Weights of a small GPT-style language model, trained from scratch on English Wikipedia: tied embeddings.
MLP neurons of a small language model. Each row is named by its layer, matrix (down: output weights) and neuron, and shows model dimensions 346-441. Each number is 128 + 32 x the weight over its row's rms, rounded and kept within 0 to 255. Numbers have three digits each. A neuron's up and down rows have the sign that makes its largest values positive.
A block is one neuron, or neurons of one layer that tend to fire together. After each block is what it responds to, as a language model described it from the Wikipedia text at the highest values.

L8.down855:176144126106125100111119160101045116135255175094060086117090119131171112153106134111165118130102187178127147103128173114135173088101139149106091114150066126106114093091114098203119116095049152106085074092122168123149125066162177096111117141104150124109143175177101115050104087116108144165
L8.down1426:159115157095092109101098157097142102088072159130152113155142145153173097122145149111170093125087127057142182118092159121129125061086128197121100119109167123161114077152113135121131058155135123122097062145146145160110101116089131134089123098113114094113160075105143048140175154142103169104
L8.down1636:112089162085162145150137088114108121171236175094089147119152111114182132144122162130114187079071079071175154131134132127052106147097099121118175117097165150141168093149086136113095171123164155074134102085123113148153146166089156124127133130139131119142131124156124101178100118134124081113
L8.down1890:054128093108136132161144108113150136133210157155151201089104140134137125156147144124098126142119086149096181086154126126113147087079074174119085140139134104068098104117128165124148151078156104161079126101067101121135154103101107152124123112095126161185091176161152053163145148116122099064
Responds to: Nouns and pronouns that refer back to the article's main subject, like the song, the series, this version, it, also, often right after "The".

L2.down855:122096103133185083107139101160099149115117146150157129168195125137049118109105098091157148159160129131081156109137098123119097146109156091128121151125246120171154171138133156168169149145135089134117127086165084157130095121134109107167113133152082175094103127121132084095142102184152068207
Responds to: Apostrophes right after a noun, mostly possessive 's as in world's, women's, storm's, plus contractions like they're and joining marks like NCI/NIH or LOFTI-1.

L8.down43:082115128107126073092161109126178145160115166194064087106121167143081141159148095132105111106114131129123139156136125126128154148142097115124147116117058122129077193178124069133105124132109142147119118153110159119134142168150161143070117085085166165174162105101142187115129093139083150171
L8.down70:115176148116160178132138147163122171152095154147100126089138148108122184136099116145166220131131159118074069126150084127126153124168131143123124102152132139131126159181101111138155090085126108158094162134131111132120103132114154100115120132107112146112127095171148177165137171052162130143
L8.down442:142110123133151106119166173153133200105235145194083081136160148134129146114095108158100142106118108179099127119189133115122085094134143154147127130152140152103146131125119108135118091102137083178118152131117111148081130103191158080143076103104148127129109109098129221118046112072080113139
L8.down1371:127101167113102175164079093069132183133079119139039115153123122059075108130159129129172181078153149099158190150134157114069172124123145164119136083170088123119109141163150163140171126093183083122144077171120172122084141124094112096094128105118050184103125160127113156137063107116131111087
Responds to: Adjectives or their final word pieces right after a or an, the, its or as, modifying a coming noun, e.g. generic, attractive, hereditary; also odd digits.

L8.down123:135114117071160131137180168159127175160169144109076156131082145057161116100150159141148074134119125096127094097089095148136126122099094164092196152097151196119041144101092127157125127175137137088122101198168123107121172156123117135152135072086128100126117103138123156114211162145128117084
L8.down610:127133170144110204149214119157118076133185148092125157145126137110167124100167204090123186111123125168121089106123157101132081185168123097145121101154140111115166139157142129128093119079130127125085138159116187182103135146098139147103134062077155155124156110081126094181168082136140155139
L8.down1492:166156102138123172218113164190110088119156149100131188103105109117099106088143121094117079117136117117082153154180109103132096154136178085133145135161116171111155099139121143132105134105138137114142061077130142144097116146130168182128127116098106105149157114087211114120126117110093130123
L8.down1864:137118156176159161097099098140092075153255120101152101157124137064163160122128192121112133095125179129181063114068116163061106145135203131126132113099081096109114115093092098194093088148151142111159140149154145119103150094178135144183118109129102078126139098113098081165172153099098195119
Responds to: Middle or final sub-word pieces inside multi-token Latin, Italian or Spanish-style words, especially taxonomic names, e.g. Mandrago-ra, Saxif-ra-ga, metafis-ica, Cincin-na-ti.

L6.down25:107133175158148090177121147114114101159118158157143104072148157160165187129098130182173108084165141190153106158134116146136136128098111146142118159143138125169112157120129096103140156101087210107129102133133166128153089115143104117094120144090133092130114123087158081154091158137090108061
L6.down178:138101150131098159182087128087096167119183175132120123148111125126093122149144101127146166142162138178206140170090164121090148141110129161077081106126117128151184158145167157153123180151080142105075145123146083101067121181213168128135135123133142092100149153143137125114133096126145076068
L6.down218:138108247144093117158182148115113158147129204098116148175185087156100145098138095084137126118165126084122159088148106161099111101126139092136147109063089112162120113171130134159178158185081106115139117102109093091143110112127137136126122155163167160131068156107142153125171109152149126107
L6.down308:125110181105030128086108130131095106086230189162162127109108192154146090150057146108126119062081157141112102067095139108109102125109090121070148149175121113150181144109099067128139128103152076094095131149156189131111145147123145091082122168158035113105124128158178124164104119160156075156
L6.down998:134087105080120115144156118089152135131101108154143124151123118168186081167172169107140076122137124146156129146220131090187118181111097120103135095155137101098122112043170130127141109180151137122155091137141108113130092148116164154156140135102129158105154113183112151092123125104124111116
L6.down1056:116128128095133178123139152138103096147172147183059104112149174144149120108131125117105138112124097100161203131104106062157119138127084093094164125146157128085122137166189078101094118080173117133145116130088077130144155070105108126123128113177141095138162109110074144066125111157098175157
L6.down1283:199078153124129178158091188094133145146185165086040119158134137131084183193085083125082098127133166086079147125141132120175128152186075109190122144134121146102133068187151132092151140090171143130189122162138099109168071070142123156094123140121211127118178124103168129127115124099134153211
L6.down1681:171134173128128086104134148117154147149167171093141117130098207166061162160142110187124154105124124104115137166086164192113163113117129122148117202148151176187139169109110110133140151173102075104131087167137178162102152146173175183098159158146083164133123136166113168133151159126137072073
L6.down1778:118147118181114129169126131103084120147082129177094114136061142146117130080152195153122066149086130133121103123107110152133146105147096030135095132111128148136082180077135112129168133124089120099104130173137086115116107125069110167127131100134084132098158095145193101157181092141143143090
L6.down1881:154114091141110131133158096106103112192115157107107170061089162129150049154150104109163067096093160077131140194173095155096165174133119131095156135091115103161119153127140195113118132156138139152138105086087140126101088089132114121169136076140089133117115095103089137104133109207121184113
L6.down1995:092141151071114177145138090087081101142159112157156168123142214138146158152061101121123117161045105180108087090118155080211127081158123128156173167125075150155165093122151147109121172148116117126125167104118138135151087105069160145100153133134096144161109089149135131166176067173093156064
L6.down2018:128106139162072077116145146110093123178155174118166102119172198125089069097166155163125167110114181122119119088158120166129202143147132121159146183117129132103170098093166146090147175144116076151121106132108120140164088161025148070167036106100131138143153072152135143136185070154174114136
L6.down2034:162046194109102110180069135066079184121193115104195114118137082132175139151133116105118113147130125172131122036094129130150155117108094078117139174114135129115128041091065138161186109134126130126160129152103133158150121098132162144110131129104128122104171130146163138160130125116180127128
L6.down2058:162022135130201108190128096146155159165152116113103113115124180097113123133164133145196129159158150115159177120127144075137124090111127141059072083119108169165176197118139153108142197105152118121237145091118132138115106132059150125167105123114091155092096075121085127096103087146158072145
L6.down2085:189130128123120178161157091143134102147247144111192159120079117117134142110094126076168110169159202128128139139149122132099108079113132138107140066197110105125163228149054073127071182122127153097079130107169126149105161098109160141146190139117163103136101119110099149129188092127156113120
L6.down2194:138178125102142111172113141163143109183150196113112124128129187141159113106197068095076121147120123095140129111167093130103109104124124092085107131167112121170118081165123124155122103198097144135109116150134164158092104148126137107107101163149145128140121148154128110151116061102107174114
Responds to: The last digit of a four-digit year in dated narrative phrases, such as In 199|1|, On May 25, 190|2|, From 200|3|, plus the s of 1980s.

L2.down405:163154190166123168166127148142195104151255137177090128155117147158120160145156132050138151107115084109161125130123141180103102142140158104146140131113180197156116103151100150170114107175097137083074092120106103139138178120166095190099121121124019148145149130093124098096088128133100156093
Responds to: Final digit of four-digit years written as word pieces (e.g. 2025, 2017–18, 1856), plus occasional film or warship after genre words.

L2.down776:106127089109159118154121083079119125131089132107153161144129157085087128145162140077165114174132199139129126191144123119124127129073106151088131123098145164212155111158083116143113155110135110163131105085124156125100133133140166122150080144132116169123088099065109139111156098104074109144
Responds to: First word piece or adverb placed between a subject, modal or "to" and the main verb, e.g. "he th|rew", "could s|ketch", "has also", with some compound hyphens.

L6.down72:119132155085194170113118121116046101122151126096089182125156133107112097165099105117126140055168169136114113154145137152170138130130058130057124139137156111132080103127093080127139092140141129185154230137192104130106101120144162093127086082103144128075147091154106139160190089101145144136
L6.down135:100171152063129120099143096153162202082089122169119155154105121142150169129130155133140172119148149102048130102126193170152085091106195088133056107085179111122107133142126133174100142117112165083120175167078163119049126139149144144149113159094140160136096115178124174124111154100108148107
L6.down197:173132155059131156082107150115115217105138152148063192104166109126149193113099128151141113122095171173120086114067150129141129126136103120098103112068161156075083154103082107088086127082152110110101158201083146160105190127134135072143152149105181116135110110073135154169149137107193166099
L6.down511:079189197146083137089089108164082106185105206100081086214133112111085086128137137187124142138104165128113093155138172151143153119146149145169105110146121168151137143096150161143147087117039120127123177187092111141128159116071190094129111101114155092097104123100130170105090145181200123154
L6.down517:141136136141120148098138131117158198153159110121137093124146120154128119147119109125170105097120088112139149161125172159137086160210144106141165094165178112127141161146137163096131129092114095179132144133125116136153198116104179078114074110139123118133111143189167112152188148129156144137
L6.down569:178078111130129129138137071138081124121130150163116123132110119146101097181184101106084099100159129100127193148102121100172192149112150128147128101172127109109142132149127123130063106114174179089137172059146091070098123173141104099107167095135188126142156148069061149115126126152111113152
L6.down626:098106152079159085063155158193146071148019124160115116094162153101072179167110039127105154142088141094130134119057138110109165203195141108124120133097127092141137165090142114141139166159127154171144137139105097146169138117125098099121133140089136105119087136096178080142127198111111187069
L6.down646:128110189108140111136136140109096103125187185102120158064155103116172142140151098102109149079121176103083133152060125158146105149154179180139160086114150180139089185113148139034150164096128099132099096160124134124099126173149149128107073114081116141132104088093102141094116144110107133095
L6.down670:064163088163087137159091139128129155087255079181140156110156138130133096161110152108113130157106128142081092105184126154091107109076150151099116115115165145177164100113126169101099133081067133119144132164131125109112124134147145132146126150123196160130100118113106103147155099131127094102
L6.down771:119094054075102115086110124180122205093000144089098202167156120128119128197155100155104149129085103156154128112196155152124124154058128111127043130153094143180139133130122151085114127175125107174173143114100120118153066143142139122108117126147155171122100155096117132132104181134090097132
L6.down1396:130125125099096100087092114162068111114255148106148148117137120121131124164156133122147146129078126146160127119072121123154132138146134150122086184162096167115081157115141167070133074116169126106167169071127099094107109126123155158073120077053134141144165142053157122135108153155153152169
L6.down1411:167119123077129204151172065098083194132255108108137096205185169107160093114111172050106176119135172157134156097134160081160131087200134116126167089126161135078108125152137102132140121118110120165125140117147125100149190119145162093123119190118171149096120159091090136121147074127136117176
L6.down1818:127068037144124089120121107129153160176143143125164144149099131177138109156171147146129062071164106148089163107118122139078117147078125144124192081110119143130083101103120142163097097159174134119098154058146072135151056145128104121121122101215140099066130176095101066138121104162114078137
L6.down2120:087192197100145116080168100086188140104155054127094124109182128120168141099190156119103157152114118161125098169194087122156098165162191090126133121142157144157130184117143099072132087163066142193120191085188159158075158088141097109114038174152163156124148143147187123091153107137175106127
L6.down2165:143077115160104132141138119103123109095204069141135139111088182140142172176198115114119134214115142115131108181107123123112110057131149203135143146107136196174147082155089139157131097165154168120110132166116117101124161136133128173141136130208159101129156105126153095175129125127158137104
L6.down2326:100058132109178107197087152152089151118255140114117107128062154123169118200151160112146108154124151141116181115162113142121173061105082096104114147107096157112178144156089107120115142130082122132154120145161122138154096163124135156112084122147132071128140100139096092126103125148083113138
Responds to: Final token of an adjective that modifies a following noun, often after a/an, e.g. intricate, attractive, extensive, engraved, deep(ly).

L2.down103:094102158101113104137116143137137148131169145115103098123122148095128135084130109152226109147142129124174118141174094123091155180161099116089184162134164112182160113133160183098070146075146148084146121148148153110127139157130146123115098135133131117138135130108156133154100092170094127089
Responds to: The article "a" right after copulas or "as" (is a, was a, described as a) starting a predicate noun phrase; weaker on table-row breaks and pipes.

L6.down134:110156113118134093092140064185131090161084121081141124104132070171075136109115163150102149130103087088121104139147152128099077131066181086119117161152146122109145190149162136108135149155166130191211083144154156122106124091139096155060095077120132104091125098105129112132092107097106164130
L6.down410:161108121114138085140122091153139150129153173126073145160143090090185169164162124131089085088140133151119160096150139094111141107116102146146129078094103139145113103098108109138118170107083106155125168115105013124148130116155109139097120085144045114138106114103112130102122103159101086122
L6.down452:138153123134147091149167144108137137143203139108087080108158133157124124118090116121179116193132065064127182140102143165143070143111200131096104108122171095151177128137139088148060108074110099118117174162142170158158117163171139190136100093189146146126139152076049136154115125146117144107
L6.down576:136137188092051108148099062108115142154147181150150170155124067160078070085086149160111095136151090114137157116141162154067114112116145182121170112153150110117114100129209126131116073108124116194209110150120108133180125115129098113167165126178132173139184139161117175129128124098122152123
L6.down715:167199111110132048148097146108135100122183114139125128148111149088079123106126159150161199154122155121085137160135118074182077149106146124170157114147154085171146134119146079101109107125112079101130125056208119111107172104194090094189184149152101134148159162154166142105155172120066143171
L6.down721:139109113151127125195110163130130106121147108133147143164109158088099150095075151160113101147156140126115113068121139106115143099142166092162127093129156116118128149153137096155082107169128161131103143149095117083090113150128132169130151091106149175145138148109175143128112054137089141164
L6.down893:123112150139123126164144040130105124143126096092090104076070169199123129091198112144134119145078084129154118109106124090108173165136144133115146103131148117187084157122152085130200114148091119173115160145107078193152140110102116100125158158174158157087155136145155134129144107119088147120
L6.down943:143114141141125123107153061127190145132127063137122055104117142168124125094113107122073163107122096122115113116185167095164053131092115136151126146114210137169140091107119166103183098122116127138139119175135131121194164107134165176111121099093147135089115133110126133132105123139103109148
L6.down1072:130137136116122110147126142119099071102079189137163093188126172122089159179085107134105132119153094128076136106096143151136138156138152071129185123093162119116107087104124056139119135166113124161158142137125129140157178091144102091157141131122159118143201184107102187190108088164146164143
L6.down1305:131088066099131158094101092137140079199137145135115179076118118130140080211105133142139190143155147122126147144109198120203087080104137110133150141133195129168121177104146143103161094165087135151136114160104114105144180070113157138159111063094130231102112106157154167113132099113119123151
L6.down1404:136090106118141106125122107145055121124159215117106077139159076132066091164087123134149123088100053089114155170146123120129112117157144116107114104157180109078113142027106075107140139119080134138136135157108145139140140134101178123074132101164148128071101181196129169109107147077119128147
L6.down1626:126031082103138123142157122176111106170112167132171110111173069184066123052014094071193142074191094103090138108158165112119141114132127105123119100113114122065095195135130143145169154111112139150173094141135152132110112148170107091074177110137135205125140118138108166094198103094134156147
L6.down1719:147119124082095133134130108095138139148149120101126092113147120077145084105122144038185166134118126087162128162140133132190091077103123169126102176138142089134087134151058115134119189097179102069106099129160128134139107091141122132130148140068120134131128133128106156104091136105154120121
L6.down1822:132084087119147148146069144115161121079190170153143142087163123104143140087071084198077182135068097145160123153091077124199096129098154142125108176110146137125115100116153099173099145107135106140092185127123152092141091174124073137174202104146160132138078116142137135166128124106112132136
L6.down1908:153167113187159117127113162090119153155114149157188153154124075186167123141167131157138165121105133134177122081164197051166138092146131157137124149098120105120141150160111146117100122126102163189136112085110111069152123138146176125093123124107138222107073088147100152146168141212063214145
L6.down2158:159109119177114148182134076086173161146139182130196125115125145174098109099135223139181112172106184163136155101129137163133118184149121133082120116209176168122173099097122141082175105073079147113139086130079142132138137104106118094133088148095112156141127124140106140137118204137127112140
Responds to: Apostrophe tokens inside words, in contractions and possessives such as don't, wasn't, club's, and in names like d'Ostiani.

L8.down30:190130127085096104124137120150137130134019164079102140123118118155104163089114188090193101202100109076104159103137142192140116131114118109124131125153092142153156155141086102153123136163096103125139090131150147095137143108091106135133104148169115137090189164207120136082135122111097045208
L8.down57:154149136133150181140126111127137167152041129132167143166141106148127157137074120099178094218132141124120138085143129171167157097104110105147117134103120119152148178180044121177195146143165075071105103153124139143168120181111144137127135117131117106176114146108100107160143168086048176140
L8.down180:150103098147148237143088177159053138140065069127128199066140122121097121181120101102145135151128101127136144079157084143115136125143088106096136143068129097169147197110121126089109157064119120140131083091153173181152123212102141140139093160128161097183129118136114136137171075147110146138
L8.down2116:103070122096170200150118106168129138115069126119149096117102134124092165133158113111231098163138123138150178163086198114130138121165184130119107075152157122145101174144158145155162111184117131165127149131165134150194172174207165146134148153115160137079112134130119129126105135173124190143
Responds to: The space token right after a determiner, comma, "and" or number, just before the next noun starts, as in "a| praetorian", "two| kids", "and| 47".

L8.down404:142130121117130177116077132102099082116206196147156086159110114120071139137153105084093163166113111120156156133151144096135039120138082095117064139116146096111125084082109124142095126112137157122134134091100116204135123151071118102111144136118115147140135107157129163142092076075087128084
L8.down988:135114109151123111104102087118066073143109082170146111167081120112145109073103146163161140129093097165168155103122064146139123174165127088152131100147153118180063158150172147168099110169088095096086091111168132181108170086154192136096093127192113093128129124075156114135119138145142161084
L8.down1537:142117090122152162153126127124146118162048138135086094108076187178176125094136161145146178172120111139121083133170098159152128075133158120113133119094098106137195129063122139143104123143187173107126116122105139155136120191122099081127145135136082167132104119133078115132189170133121077116
L8.down2323:096142075123125098179125186066144141194064102192182100123111138103136122097135139140183124152107134163152103119107104083099106158113124078112139166097161120140135136103182115156155131134108102094124078104083164129136119100121087090185119090140105105154172114116120138168144162125197125129
Responds to: Fires on word-start pieces, mostly "de" (de|bris, de|tailed, de|ployment, De|velopment), and on the article "a" after as, is, was, became.

L2.down1882:122138108070134173183072095110118177095190117107115162184143101109173108151172140125178099125136203181102107129119131112139130149057140146129137120206117183133090101176131153116167114184152126138118121097155103184155154101116168121070184078075123138079119119146172166113142112073090096136
Responds to: Suffix pieces that complete a word split from its stem, such as -ing, -al, -s, -ed, -able: demand|ing, option|al, notice|able.

L6.down53:123114083087147138149103076130158146143115163116156074156159110060106178070069143147198139168153070177092080159161093144169108129121151137160163147099059167168109158123137168074159114189130114116139101161138109133192118152169153158078073170136126097078105145157115177074158080132143137122
L6.down65:110108117125131112165167120145081097142000158131108145149135112151123138060126122164140117135108083115176176112180117103139075101052155137124129169101102133140166146131130127160124118138115101106128148148082124077091152127148073151108125148153161123142099156094127142154121096175182098162
L6.down227:112099153140143115154117147086141112082185152130150193142142115164066124171106142126177119144115093111072088052087130120159098167094138136115133133139063169187148081153148074101145149119082116124138094088163105113075145172127086127154070113083117054107133140164168028049147086112138139111
L6.down527:130070086136141147145063112040141174129121127139086133150095150087152109146127089146133117110128173139079157166119176100121122134122123079136156158125091119098126110165134201192124122167141159180098094128125140140097117162115088144147110151197216125118125053131116129084117161168134069076
L6.down607:096115111110131155135112163132115160121129134123117149090122113147142136123106156110193099255085131120125108135121099095158154115157123099115107149078117102131105079165109113120164163101133070179095103098145197134106134140104166093120127131082143107145175114141092117147169148126071162151
L6.down722:166124185150144093107236117099168171093111145134128138119108119155168055147142048155140104169160087123125127127144121125101110139130134123140110124111066212148058139123115120182133100122109102117098084137141121151170112090148119121090067087122182164143100154112145070096114179121126132118
L6.down870:153123162113063176127156170072098084120150145071119121100129154137167133041140202155124162135104133159113097148076125113117066082174163145168143100159099128100088107108149105111148134107115106081107108090093114142145084091159164097090154106128155128055137118121171159080104139099121075151
L6.down1210:104062154131159149133089109132147115042093048155109119091097180136172096114106094159125151178179102110141136087100166136115067099180124146100148184094085118126111137194146128163142188135095072114089167141115166089099134178172154097114171138100147146128181086096108111134116122089127101122
L6.down1317:104186195120097064109118144133097185109069084093108153158180086169172112101110121111142157149140106130059155135089116103089068144167139121149061121131132137150148102159160111154088122111162121121129088060148193190169177086148114096179144102135104113128158164113135136104072127143111188086
L6.down1360:118144142089111159160137172115115110105170113054086181096147124092111154167146139179160091139119138100114085115131123120149184142154057056072082171096135153067101137104110075168132155208162133150089097104158158106138124140125168089085162118139117075138176144169086122171116098115163069132
L6.down1489:105166131073087196155068101107102124139045080087080131079153142110097136175158139153169113146130169178117125133150114118187128152154097054132148119089099070173159143127106059144126142107173093119061145175117118130088082185038154091123120107131159192090124077129090107095163155116110165166
L6.down1598:145145119130184108087131053147098147106120105158146164094137129125076122146101137196119131138155144120098151173120148127149135081155155076122184165107074168097114150107124123131166091089084129131092112078107130116125125090138083078118139137151158105078111120132175121117090097138117149157
L6.down1794:144133103121128167122077136082131086104170120133151137152076139166129159090091130128125074165106135131109119153141092127145101144105141134094168187124095160106164132139151051113145095107100100133140072122143117081151125125140157052128116132150090136081174121106097126145098120138124118115
L6.down2003:101134153126094168117163082129103082147185172160129208146056089184152159146079124110090091114136147067180161130070153158140091157139120155177130154143116109101070151144101084125114066124136162188130124100120113106128104126099198081121115176115159117150131098068150098137176120094147146122
L6.down2051:149127134100171068146154152153108119118176118119108108151106064158087138136162172117110177138124138094149100164129126137095051180166114107099078112107178157131103140118135072110155136133137127111119190122108151127102151136081065158089146178174106080135152117139155122164128115112157128137
L6.down2238:066120124104149148153107071119057172111200125162101129146077131151148121119123148133092176116152141212144182163095090153153132125164127125123160081156090139182114105171137134182159083144140116102133139101095114135128115118066122095154169123128183114099078108126107131162174131112080113144
Responds to: Standalone space or hyphen tokens before the next word piece, strongest at hyphens inside Korean or Chinese given names (Eun-hu, Wei-dong, Dong-hoon), also spaces after he, a, and.

L8.down485:097145093120138058131130077117106152117124139158190155155097079137133179088095137207137166091155157115142151169085104075162157167068137175106132120149171111110168092153089124135173116028142134116089164077105090146103132090143126150169104159086134147105097130148114119128119138189094131169
L8.down828:190166151115077147105159154136138138090075169081133111110156139108157167154127101090054076100118098074136084143117145117105152114145095147153108130076107110067110165164131113158122095125180172115147204150117103153128144136120104139155112102112160112082190130155140131123148176149094161127
L8.down838:199116167119158094157151087152109147187153078137081133129121156157172165120090161147083160164132128132170079057154092158217165087130102142146114125053120101140098101080152131161175113097095183146138158118150076208125132125136142113115117145096103174120107123166106165130172161186136133122
L8.down942:111151167119079157159088118156068120104080122135153166076157105158140114117099106215138168082136116075138095110154108147147082093086098075119113102181145125141156111095190139225146149183111161096105099171076177133103158201123063141147111143166113147139068143129155150111071160187119145113
Responds to: Apostrophes right after a noun or name that are followed by s, as in People's, club's, Women's, and contractions like it's, they're.

L6.down108:160092122090147121114066122153128121153169109112113158157097091119109131180058135124128081127141124074096123060082098142192127155141089140186118150165147144119122158159182107064135109083100153121164032100116117088113210133155133127152114106120150138136152078140138098100161142176113118158
L6.down208:101163027107108185101153137067124137098131146175128133071168117116090056085117128107152136098101131146118139129198110144077110137125078093152155137119092106136093146094172177092163107098109133125165063154122154117080138105095079125131165129109132199177191159154158115139166132109120122184
L6.down425:177147079171111112194141129086120122183173102104112172126177156112142094107088131140183062078111100131163146107108134107116176189150167175150118146080143056158081184077171116119130197105216094148131137134089206142124165144133095121208181148141078104080128157100148054108153128141121159137
L6.down507:056125083157099126134128178190118163119166168126120126128180172123190090130144112115140124148132158156174124179130149178079144101130103117142066158110159126069056144110092165105143157167139167139125076088124116115159159144174168098143085124120066158177134122129119039109124086123177119154
L6.down568:139134097154112199085094158159115119119111215110120144134181101134116120166135099097100113120135112114099104163088100149135101099137163132129142138131068125156092128058146121147130154135098134167107117160077153088160106172108125093160058166094187147160099125072093137129162159152136127157
L6.down665:123121099092156176158075088115142129131164120088123151118109081088169133135105139107139117131111134126132128129118134081083150115109143136108146170119111125139123140112121115120151106079156161145156161154105126127090091109133061119113127126078198099097060154101164091145144193052130097130
L6.down787:071141104103088151176082107136116116074126113208122101103133122141127101104116222124094117181155121131110070152115096104096144076129126114089122119097119118100155100118142195091106157160163089144138130089110097152125179066106169133140148135140042110122152155101085141137182150176183115158
L6.down826:161110137099142182127135130121137141080140167095102133202111150108128067069192160131098146070186079106165101150094093148109111109145131105175204125142143121145052155168095094122101168127135187076127169124166131150083187108084101152114137163085169117116135134202099119150108168220064084145
L6.down1000:191130168162068129120080112114113168101137156105162151103103178121133120107191156073091120104091147117121110134086091104085091139124079098168137132133098149102183104107135119137094140066165129103080108156156180130126124206085104114175190079110165079166114047123121130096140137151135143179
L6.down1222:167132174132100188138147115130120169118196160105122104133161147080110137091158150076149105118147102109138118155140106128084089110078151110130176081140143116083122131093092137121118153083205161107126151133124180128108141133117090153148104161087162129156120136098159190111138092200109076110
L6.down1569:092117142118114129162114146109086148126161124128061117111143141134124153173157155093075133099123160111063157079087137130177174153107196144142174111135129179147123134153069074115059136137130168163095110138176156163098158069173097140122100108128160127174158081110138173151124153144136136150
L6.down1573:101182179188208137125109141085127130136122117021182184104080081108137167130166156132118107137119135152108098161148133091127098128118160126095093055107101184124135135147072116114039108164095078112098161144134120127113140118166077112140165126119135124136140096131171103123174168109113125121
L6.down1624:118128103144106137086119128174133157151164103109120149088172124155077210124150151107117104148103144144157091167172109136142110131093144127142124130123122183096143145134116073166087141118078134127168121159144136177125132121109141104110199100129158091107121108175148099174065131165088083181
L6.down1895:192164113189139117132117162109162117184192170094134131132162133183140089125136147174099110157127100059116121165151103060098126132146076084127125145142100150119115110135116204115117179146187109176147087106164159126134145073145168128129150143106130176184143130080123148159094114173086154102
L6.down2191:110170158108086153126172057143121146085081179139150133118131108125153175112090114102146135160145165098106134077143144093116121099136152136151053173134106124110163116145112057084134201142141156192183206161123120100107094111133128113127115098129117126091125122054167154111092086095160055113
L6.down2267:131147080149072198073115099132111146146149123129122124143069130160208127129159116098131099097141148128100074123170141123200113172126067127159122113177106154196093128130127096128130122152131082093069137113104129141123096193094102108102095070183098132124166130137138135132121157070075152146
Responds to: Short word-piece fragments inside multi-token words, mostly a lone "o" linking stems or ending Spanish names: Bi-o-Ware, archae-o-genetics, Ernest-o, epis-o-de.

L6.down41:161103151111156153162091155098095103117122109080171154104066113162063090214155178099166169157144120076153102120084131093087161127094114184140085168151090171181149096147116107122117119119148110099175159152163132103110138175140168108131104074135142142103151069144156124145108130111171092133
L6.down183:144087146125158081142090122147133158127109101108112101124109141102085152112170055181079083127100150133186121096127107156176164072042057136093099115111097140100138127111085161135161078105036163157109128081131136145140119132098100130148111149079157087131132095160092175109071109052102113194
L6.down240:114149128104120126106144111153115165205135112119089141190131191068171068130136099142154127106133184188106122148118101155130141074106175137092102090137130106144151129149082182168143119108117122158141159138157083138098138147168077101124158149148084148158157158163198096093095177103116078099
L6.down346:162155160136115090136078097140110163174182195073065128183105193158060062151137114087160124110162097115070117135141117098110163100066137116131128090156134145172122134110055158123202118158123084106108142050115149076098092124159177142148108068124110108137083121115080171072141165110135129092
L6.down356:149160186102141130133107111115085112097230144037164099125105142086158157165138158112112139151094072077154101135115082121165123091082087114119143134143131092167171114105123112107072125109107047076145171151103090115087126108121146120054150122086112161098161144115090154088105140119068115152
L6.down585:168145156163133135070147120153086138116206168102091090145124203060076167121102137124165135172113115160088160117093121113150121099169088124138148086059112080133139115119124118129129109103122122100140141166128130103148055087117201122093107173087125184118136110135145065111068042126067125095
L6.down754:119132107150117122122148136111148104136153135107221088093150180104168140077113118117199178119120135144156141112136143091130094136152072090134115090093110136121143137128174166081138136092089112127157117176076152117104162147188102177090167162098097123116144060123171090139078055116081186102
L6.down941:147193193103064085093125122157132183155103207095196119112137126124163140200098142143172158140132155158151108128147129112090085123114118149144134126119150191169139133137151195122129127100138141166162125116146135153156146109149152163149109093149120114159166116094101153162138103134126110104
L6.down1071:099175115135180086176119066145099133186126175180107146113148187108107077125137179131160091074137092136173118170153129095135123128117163096113145091159158100192167124135133151149133111117160083105147157177120178137119136140136070123102195108127144134127127100125146141119142122100130143132
L6.down1353:123039120104157128105102105059214143163098151158163106144159142119123159110066123102140098114127097091119143167088069144100014096103138148190078113156149111161061150087117146093113112131161117146062068132160093150129059127156081125150103118163088165093167103143126126105152138096062119114
L6.down1436:148142154093095180097120138131158162111170130122099094112092133145149166142129083055130180125052103108091111121144126124178089130148132087111095153099109145149118111126149114036128115108115078095158114166127173161169122124132120180144113107118182132134110103110120132181137109066114147098
L6.down1594:137145144135150122192166140133169101131117166067121099173168158095219127134105096177127085135110130164165115131181082124163146132095134123111135146146061156135160066169139127120178099153147097130105127134197114128142154122113100156147214162102118108139118145091106167183070096092125145119
L6.down1615:118158135104129093130121112087134165078137141150089128114088186116181171140146111070110140080122169113114129131136129130122106031045117201163052175088080086095147125094149178095142109147154110171118149094180134087112077160126081101140162155105124168137112093147050120123113132066164118079
L6.down1801:087110138106117108135109136123139000119136158103107122119141206116094163122050108101139091123092111062144119140142119163192042107105123106102099152064068109160107189179130161106144167137093131106127095165160132112100110165122118136115116157094171171135183151139105104153120138080129087111
L6.down1978:098154117152099094138099087163195118145088150148132152097092143132112114158120103142155121117166159118129152107100070082171138134168109160128138087173123131126078119135124164107152119089056022181144138166119105137189143115183200127145180141154110150154113113122154157147163189137079159088
L6.down2074:170112134093132105111102155095130135119145101130186139142127130136128160157096160131156151109154065142137131139157096157127191196144079132107115129133110109174193074121105147117181134125110157158154102104122160049135108098160106162144112134087156149139095130085079091126127069111113167113
Responds to: Opening words of a noun phrase, mostly "a"/"an" after verbs or "as" (made him a, as a), also adjectives like first, crucial, prominent.

L2.down668:162114100196166134140122110157119099111142162072163166088114131124081110143155095106168152123038140127089120087138123171124079146151153120162108166186113145155153138143152154154112094099124174123082146140111161114147113126107096164179171120066172158130171161164098161160152162077122126129
Responds to: Short consonant-plus-o word pieces such as so, to, no inside a split word or name: Meso(america), Pro(to)col, ve(to)ed, sopra(no).